From a checkpoint of a small transformer trained on Wikipedia: LayerNorm before each block.
MLP neurons of a small language model. Each row is named by its layer, matrix (down: output weights) and neuron, and shows model dimensions 0-159. Each number is 128 + 24 x the weight over its row's rms, rounded and kept within 0 to 255. Numbers have three digits each.
A block is one neuron, or neurons of one layer that tend to fire together. After each block is what it responds to, as a language model described it from the Wikipedia text at the highest values.

L5.down758:145123114109135124106121110127111120139108144118103142142124096130106116127127160162101142125162111124155158144106112122095145149137129132113112136136131110122152135143118135128148128164123142131135173119118116116127135146111139102111144131146134160164102150158115080144131125116153138155106129148131115139122166114113109152113104000109115113114123126113116140098125158096120131131110113150145157124110148134130102121125108138139124152129148148146126151148142120154138156156160110
Description: Sentence and line boundaries

L3.down255:144161096131132148064109148136186141104112138118127122126137097102155129106110093138147124135118096130133139127154161119120123148132144117106107104077143115132134137120109109129143125125136138136163156111121110132136083126092158134098118112154101143142157103177137146113151100102119105112100119116067135132123113127133123116095158044138091137135123142149080103097108121118119081132134079107106111125141102092096119172168118116141101143116093169123127123120134147102088167130126147
L3.down299:086122169123116139149108149137138161118099081125174124145107150103138102133156119145149149128135131140145151178109083145113135108132121097125120154122146127126122138132145116095149099145143153061148117139096134139127170151159106133174119146135155124122165101104118092153140119166119099132129128134143117136150130149121142119132098136104131116086140150126073126161117147122138141107137161115127177143156144113125109110087123117076158133143104116180164104142139159115157150122142163
L3.down562:106131162100064149155113104067138137137149093099135142127100110122139150143130144115147144153140141131151150141148163139140116095141063106151133113093166106083142148132132136136155117104132138116169105116140101117105143154131131137112160114124122193129138117120153160102116078149142111094115115140135159097131100131116170134092113059158117087145137161143123105089112131138113106117100142141131140107118144103157144142116168151089115121144136166130134132161124147161168164156166121
L3.down577:089096124104087130121137150088125124100127109175129131083111143091106136134100084137148106127074107121141156180113114120124102076131085117110091117102112152117120154121129156178156112176136150118133133109114157164148127166106127138180140143154145118140079119116147125096140141140143128132120178086100135087098138148099131122132174133151120121113127092133127134132111115090134148089113111133122157137152101123104138119148108131143130126145104096159110141130152133140122198159162137
L3.down809:132098131145071106127128126098121115156118101136148152095109142109101144119093114146186140148153104149134135191130133111148134118125114145133125120079131079113097144156111072131149144160108121153128094096107130107116137107097168130118165137123101180141127116101097120113117106170157112115113128139152137113144080139091107146122154001175101109129144106157167135102142147129115144156125135126129145128113081127136132095139147148119071113134127134157147182152128123186134163158165105
L3.down828:153106137143089159128147118140147112156170123136127109152111145135095139144123144135096170144090145153143159163164135118125154116115163165111124119142109088133161122161131127160095103141096078130127137114126176121112126108114111105135120136103139148100105118102101132097138116101080125143152096104135113159140121139152131084127131000121112140124133133188152132145174133147074108129156116131110136102108121131140195131141140179165139139111166124123132120146122126123150130148144112
L3.down948:145079139151080140147150135140157136150175135133120102112107127137125120139149132151091140143120135143178173146164121140122139116115094131110140110123138095120097122142105122129143100155132117136167096139074139117136128136134108103125121131131100164141096148160139151170133096150141130108137138122131168106115109114118174127136174108107122144121174137130128139129202127114138102087092162114130099140149155133170113135086105154134106138090106108130197112162113130139112069124129104
L3.down1086:108119159130124089123118126137151164159118075129111094101122128117093112167139142088153155134116113135169142140123135151136111105108127106168106140130173149120094145134108137095095140137110113127158129118093158082118122132167129119117142142130171116128116115105115118108128114153161103130138137163118074162096084124105133074097121041163105125124125111120125106137087105081146172167126158140088153153124133095134117125130153137131133133124122154133105144156137137130134121145147107
Description: Determiners before possessed nouns

L5.down917:153153114102122111132111171154165119132149095103092147141194092114162140166088137102145107099108154127144175120104077107117143113104101121114133117104103159116125128123132104085111155144108127096127153158127151124143088108155127127164182101135150074114128126098161099079093167094110137134087157154133148108141140136123141138178110110150140116097120091170156154161149141125129127131098139086073107180180158131138141168130148136127112126150136152116133093093108136121150129132128120
Description: Table and list row delimiters

L5.down66:119122093173126136135156140153157130140125155100072114182110140143143125112135157118136133151126129124098114151163114136090116114140113111127161130120149121101120131098132079130122145049074106138182102159136117109142141105133078120167140116167113117145127132135103105161127130137107129122127162114117140165150103129111140130116100157129108095116152134119124139113091148145099123124099096115127123109149162113134154104150136142132145110128112159142064113107171148136206095122150083
Description: Infobox field-label fragments

L7.down212:148141127101127149127104094140125181141124168144136144071142150132144146129103083111099083127126167118127116126143157101127150127138145134118154122154119116138119135147135132082086155103148103142177157123155171121107160127104142119112109140136165106154115138106112123098145124193123134174146144163155107106129132134112124139161106126121110135096143061153165146168129129133115161135120137124137145124101108154150104141129148113148129121102143116141124122153134111114135093091141126
L7.down229:136113138174140120122125150103141123098071126135140137152112113149137128119106089140073117110163154138148121092141095107092123123143108132130127127103112121133160140147134122100116148172133134119113161138169146093103136123152133088113122136138143095147106120123167131181141152132098105159137121088114132136130130190170126088132167020101087080130133115130121135125071112133121114181152145128148131112110121141125133098114135125074142108139142150144123120178123157114125087095133087
L7.down264:114119135097140148152119143119125160149142124086148082119108116169127169149139157093141169090129108131097154128162147105138106123099080147137151089118116093078167135125134145104150117148097140119152127137187137130145098160149162140137078132106172159126121150117159142061124103120128104090105098148141143129145080174169160161155125129120124109135136136157151121104125161114116147144126135097137155082122116160148119111089125156111156127155107109162124157135161168157116101113124146
L7.down565:124134104173140137141111114122173142143158134129108107144176104128126128134090118135165118165123113133196114079146130153114103094150158131163152104134118150135161082111150117115085129145173128129146172127119133136162141114152112129098143153136109106140137143120112146114145065152099113157145156111136137174163178102110124149108131194152113147132107137133110098091121105135099117157118101111124152093089107139098132108124148126166111117121140126154157157170121116164146130113128083
L7.down989:106138124079124169137147074149157119126118101159098111152113107110139114149092133110135184140074110106206113165156117144178113133113129157114139123145138138117158126114152148122133141105123148148110161140156203154123118142114116159133155147138121155130127135119116132136159170145157142109130131105084094109175139122143126133152135135144101154124121100160123145101096127139143140150128108127160157104145103185131087138124144140149133173124127094136130128119149100116166133145122117
L7.down1001:137172154120126124092073171137137133172131121151089113152124126088119126108116173141106157100155150122114154122145123118128164137150134135159130131121104125120129111118107161169090134146136141147100123140157108159135134136092122093130173122140149113144195131154122132131129155185114125127120113086105128129157115140130118133138119158105172149122140127122112129122091098081104125143135133107136138147147135118127096127150134121083087119127132151087167054071113154098105127140082141
L7.down1108:166129122173150173105099109117138141106142122154097141139127096099116128110136128113082151079157151103128071111116109100116129142120114135147124105121149144123117168156158127134138160144129122148134118124124155122166120130133167152150130134155160130141117103138099122075145163142133105113115118137149128154163158112097129112108162255086098121119149143132136077155138156107171146139165115108139124095123142152142080155132106121112108120101124121123135119107091140094141121135107142
L7.down1275:153098119125170139166071135131151044125127140122144082165117156154128118131146138085096166174084124119134127152125119164129119154101130138122146123114110120095130091096140179122118140095119126083121147135110152095139156136116169140121172124126118140147122126110146110143139131117096114089121131159122152114109119145101143130171138166112145159126138055114124149088127108156099119131131144111113125145161081192132142153100117156128136120111125089109126129111114192136141113170109085
Description: Next number in sequence

L7.down34:120118099164152126140124098128080114089062132122136136142142125108149135137115093118126120142133116150157126098115144136117115069124103138097139113122098150111157099133139152210114107138156152125097124176120124072090095135111126106094159166155149105076142133123111152149117131135110156121153120155115147141135095163113148097151131060104125129102118124127171155153132127130160090136085186119101103141112121157162119116128114111146106144096096155076144090120111179122096090154131157
L7.down81:150126116078079118134127086132079146105116105136113127121117153092129120166131132152115168141129120143137170140138160097144112103105104146150149147118099126129139142085144112100140156125110062114118149111116112112102151161131109139117171143162132107144119202088151164144140158128114149141119062097135099087114079141137114120080154122125165161138106106155131119100128112108142110152143153086148087175124118112143109167197109132126152101095144083120117088138106140134146104147124144
L7.down209:143104093090139087130117142123144142170094076131141130191079143163135171120171098123167152141153080135126103119154137132090097096127114153136177139134138114174111138127140122128138110124134150121112115111103125131127102130128108138093110161134187118115112089147106129148128110123116152094098197123131144126119151167105150132145135080129109104153098176116132141108098138113120126177137129121121126132120163124171150115130110078091094133142142135132099152096164133093125070124145113
L7.down714:163130137117142143111107117146130143080113143110121114123140123129136137093144133131103120109101147110113117091129101199149117152165154148173132111126135126091155162131123133160128092137175092125136105140085181109134121122148116161063164178176128174140134149139156133147120148137102117137152088140109088110144155123147122110129136126180129113129118139146134129093134141107150127154143155149133123121131151120130113102108084074123151180125128143115142131172118118110150119131155138
L7.down771:092124140175065084102113140128119118157117132129116125151115159098114165121138075122122131133127160100128147117174152101090138111147109132116116125116179103162129128156150141174118143136150098150138127140131162088093098120100113128118161138113113166118148114127094146133106125129133165134122114116114125122154134154115155097070132026183137121107130167126115116133150109106134098110133126153130156122107143161094163154084112080125114144114125126133149183162126088114145154142114126
L7.down809:130078092088116114096096124119121144103113117131159122142092141085170178151150149119115178184139125112141118138155169129096108155113120139086121130083164109174111139163132179174121146179158170109144126141171147080109139146074096131119129109135139177146127112129119143147139143139112115137110167123097156140149150148118104107135105022102136133124159141133091114152128159110063089101131099137140112120102157105135159137116126162160140131104116102107144160119113114165147128163137134
L7.down922:126143094154099149175129127121144129139153121189099185108114125104108153115143129115196181121130109127135118142130127095157138098136112158145148177125165114125189129157132066122114116142099094113123114136122136156084138155159113155135145136122149103124095131099088091095135172100103122135153141121154129100121106135106134150121116127131119143135123101145131113116145152161107141103136138104118128116100134112101132131085115118139114127161167129129140136156121114136076078142116145
L7.down1029:135130136092122116113126127172131134154079137125175153090168145092140155151128151127146145144142161105118098088144109109091119146145134120113106118158134136126068127139105138136131125152123113117137137150093132156117132104111131116139151147142091117118135107110143131153188159101172115106162130146146146156127112122102149112124101139095130139125160118140117148129149141149112148141123099122134124125155143125150119085184113146134145195086119113116168129135120110128105148119099129
Description: Indefinite article "a"

L3.down6:108092158150118116105124098114140120125150122148155104148163116158136142153123100135144108143130121156135100131134128094135154111151113143125145123133165156099154106154135132129145116171125117101147117155120102112157108169125086151090128148165130117109120158162120117146118137108136133136122112130127159128128131109152142092137149000205097142140108125111124161106176184165122170133123124139089142164110102166118122125120157138140140115135123138143100108141113138121137166166161133
L3.down428:103159137149109069137136149142154144139141113149144123131096135158140129111150122127138134140147173125142179132151146115093165129117142120099135131116135136103181122117122169163150119132118106127123150127146130132104134121133115128121093146093119122143144117099148158094161126122149165120122160120149131202118096114133123126154140008132122149146137107145156162128157145085123095075133145124104138155151128159119141130125134175142131132112154115092112131161154137159154129108144123
L3.down554:127133171105153133130151139121093113129114156138074135087138120096107130100120144135103071148099143112098135162110159094122126105153164122155104123134104146131113132173123177117107111147131104084135146140135129114135144147091194111144124106129180138135166113136135151101121097144146127131149147125113118119191132088120139111122150103075146139143038093167127121138147152149115128131113101098119110165132124115080172158097134127123096145148136115118135118091113096092139156107102118
L3.down913:134182125129127061137150125119121135146134117154141148143103138175150116127145121120162146143142187116148159143138140136114182158118134124109139134110127146124188115124157156158134112142116120102129174096137147123127135141127128145129122132108146127129154128091134140093131121131121153115133183154150144172124071129142138134112139000156139127175133147129138153128129141091143123111139117107080120174132109139127128129119118159130121107128130127105116138193160125159135139107134128
L3.down986:115120118113108048148153130188082100104157103128120135103103153161136134118115156118123118148162130130152113139130119133137160126128137096073150120111156128090150141101142173134110129141159102094062144139160165105141121094117102170115099142118096155130128153121123157100118096187153142122114139179130115137118136099118131084144118026122153136158119130124094141136165140126101112082118095152098097152133091146139135130117131151129107137147142112092138096184128158149145151098120127
L3.down1023:128167147126123054144155132159149132112142134144143109147120129182145106146147108134137133116095138108150161143156125164128145089113118155105133154101110127115178122125128166145131119100115146114133152137144135137122145138146146139115115150104104123126157135136153128122149140115119138125105176147124119122121076138105124111146147000129105126154115107153143138129141159115110100107127156127116162124145138132142136114127110159143130111127135112107146135161188123122123165105157146
L3.down1132:120190155123129057133143119144141147140124124156139116130106126161159112133142117129141134131122169103166167123139130140117151121114134143105119149108120156114179122123129154163130101125121137115121157139129128132138140128134137136127106128099117141136153130110145164093138138139151131118118159137136122144120057124123137107132129000120144133153139113143128148129129150100129121089124132104114123126132130121128114118111096161136120113130123125091143133157179115139132153128137119
L3.down1217:090106140102133122134118136111134128144156156093134108158128123132091143158093107143137129161090137128102152144110114138118152166163125122137168083108122118137152155160128161127122142145146108125141117129127097150167129161117109132135110125158118147114128129130124146134119127173136126127141142139115115125138154133141083138112126000189112140129149145143154105127159158115133127137138089146109161134127111154158137118145124139135143169117089142140125159167162134100160149123127117
Description: Sentence and paragraph breaks

L7.down170:098090163147178097115103088141149130128136125135162145162138104137143150108160158105095152117152128123114123122109142133141187128140154134160123138122161125152103146118110152104160148136123120107115110100100121105143113166130160164118167095125140157149094113160127157128122131160171114101125114123132101097158124093132122148074178138111126169128158041146114127116134146165157101104139147145073131103120117139116147117160119142109180134154128109103163115113110115164095106085156141
L7.down579:113100134143134147106144151175130140117093104146119130068144141111153105097146112130104142158066141153134099121130108171142117125148079117133128131098151134120125081114133132146147114100159111164101095124145121155128111162102161130125138141183123133126107161123107091136084133144150164118133101143185119151126080104131124158118134127109212112107121158145175150104103101163130138098160141143106109134129191145126144140131112142141110089080149134153157154117196117141096141102063118
L7.down581:131149106092142133154106120175131103121130132206146146141118137155128120130134132110135139168123138164138149100120126120121125097135084144152142148131127125103083146133132099115134133132155128120126106121135105096137126147112131091141149121108163096116116128109138173132164126111163109147147156136077109108146120180168137111107138147141142093126157144106072131121159173140155121140136147133156157138125147103099174086123108084141127138137172105120149124126131110104132084125126139
L7.down679:151116108110128089135155100099133154131175126162113169136158175118147125114159133158114111135170159140149165163126125093114116127132110145125134176174122154147136188130103129139110121143117168122128116124142135172125105116140096148157120099127138115162133166098117105179150108139147107111107114117141135170147136114129151120118107105092152157113166113151130156146139122143159137085096135157133137128124111137127116125165133134148142154125105198123155135149088148104118104109160100
L7.down913:127162088149108088105105116098166065146103093141165165112140109118120135123136141103170131085113090160137179129149127110142136148129179094124082122110098142079117142119140117160133095150083161119117127104109147136133127143096141138131119150117104099156152161152104157141113093177084119097149097104120146116107132155113109133160144130140110134121105166168113123132168120094126142094136143104096140161124123134097100072115125147115175119134082089179152110093086135162135116134119118
L7.down1005:121113083109126133145067082133124118113088100115135141126137088141125144116063143091131094154104119127134134140148126130127124111102143121136109129144133133146136120141137086117145135167151117135177123156146133117156134116128145100145124145130162085163119076138098162101186098103105116131112094130181129103108147115108081117152091127188184154120132109080120080124126121115182138125098124102161120121126152128143140131107157105137084102163135144105114121128179158093111081098150153
L7.down1068:140178142143136149129115127140152133095130146091122165122095134089105160080103162100137179117107137118111099092171127108157111136164152150105110137126117093145097097103122111179166114082121160136136146114138130118151134103171108172100104168106076133161150097133099101146129144164111095101144100137124125146127164104184102137136148102156137128136149108117145119105141132123089136147126125119163153180140139139136107202085141107116112116149128100128180118105140126113181127167121108
L7.down1199:145139163096148169152123138124124129132129085124135132180151132152136156112083154167081081143160162096112096136167150137153113131184114138116148121152140174123099126130103168096133122145103094157147127119140116084148121148089113147157127091094083121092128143136158106127118121130151124107136126165086120163171105095111152124145178132144164115111096103164090087100120147146116157164151159161166128137117117128093121129130162127103111114145120089135140119160076088102154124132122072
Description: Word-initial subword fragments

L5.down387:118121055125126101118086122116113141150090139113114128119087131111149129146099099164169118157162173112174106148124118134117099111141116165126128140088150155111153129110156152118097140104175129137106134131159120124097129137108155140098102117126129146132119150156099129150132138123101125096129131125155140119144142131137137134106121000137137132105094125170140128121128122134159149128123112133129157095135131105104156146117116106141120103169140137121115114105137151116107123157120137
Description: Possessives before event nouns

L3.down49:077111133134142150162102140144165106147116144112115161157135105120095080154132128109100128092161138099108109126111149097158143127142111198140111146110142138134108135089136129134160107148157076193113101121182160085139132138103152152095109141109118116138130121118146133136114172142121133108130110120143093131169155129136149123115098170163153166116138182128164093152124104112115145113121167100102100078135114149115125132148151089139155121121137083144135136102138107133094140164107127
L3.down253:121164118108116161143096128105130134104132108175107098160134118165161127145151112129139105144125100141127137154153120140170101140155156148122107164134121134134096087150178190126115110165106132138129145115132143115130101141134132119131150140153164133118151149119132131098083129118114104105138128134105176134153125098156178150091139173142137165112084119150119123129095102163101132114104137103131132066113168135134096158124139164132088145170149155089134150101132115149138115158092073
L3.down466:138098102153100112139140127142126105107136087092092162081135170133121088100138153121133115141088149098155108092184098105154136117143107126122133129131129093168107113120141116142105143097122152127121132141153146144135101175167108127111097142130137139115134162149148129162145100148105094071148103114101114122123145156149165074142117104122150125123132118169126166127144145124120155124120145152083136192160128103138115134196141136136136093163066154142096113135148135136117186135138134
L3.down691:124153111104137109149117120148142179084123167138112117128115118085117129105116143158159140120077128127098157093152125133107138146112160132137106085146131137144120149095106163146145124164126109133122119176146120160110105147092159087122148120085107120171154124103141171147126145106121115186100095105153096106103096149145138128108112191110167142132115162165107158122126121092112194061116138118128103091159110145093168125107107168122071152166118119123166138085117127142109141135115111
L3.down905:131118123165124131139144144130132189156136122062167104137142159111133101126127141119121144121137133094124123131132110129120132140129135112111127141062104118122151157142115122130104127161148142085152129153107104156151086135118167105114093115119112106148159125061157142149128120143152148138068158131144127107101108123129138099119095083132116110135157104091143120131161137103116127151160170142106136140154186120125105083172122177142165166123124129123212176133095115162113154136130122
L3.down1021:138160138139125144110115094142144102110136090166116130097129113118140074160115125064148173100141108108150105113151139156143125149147127101136134148126092157125147109159113126089152172146145089096114123136156134103120123136072122108113097125137123119117184106123135157123137134127151133139108117144169127187132098121124131127183138160085158136096128120108114139145131140159226129105176116157142109141158125130125120103085106081132152078202090143132143103126115162130121121099100111
L3.down1108:088162113074138144085139131099116068117151100122178148153106127131162124156116132172120154135138146105112131116145134132156088156110121118128042077109155117173074161128129118136163103136122116146137147116131107150143140140097093119120090137146060102113111141134133118148110151118109112100121149154137125125102112150116163088175139183107118151148125172108140142142108157138137133168123070157126122128119114125134122138186094137111135143134144118115143106142130122122106126162145154
L3.down1153:146102113171149135172090127108120107146146100121143130148151102178158119146122127116184159139151167143117141104120137152105116140132150141133130135140133103180112105093125132128103103131160095142131138135124086168099172144126141109078186161110113113129113141125098126103114126114155151154141144141137111115144126150113111137133141073145108099120121157133085146139125157144120144137131118085123146065142144101089081082120131157119163097141115152072125130081134092106167139143135081
Description: Mid-word field-label pieces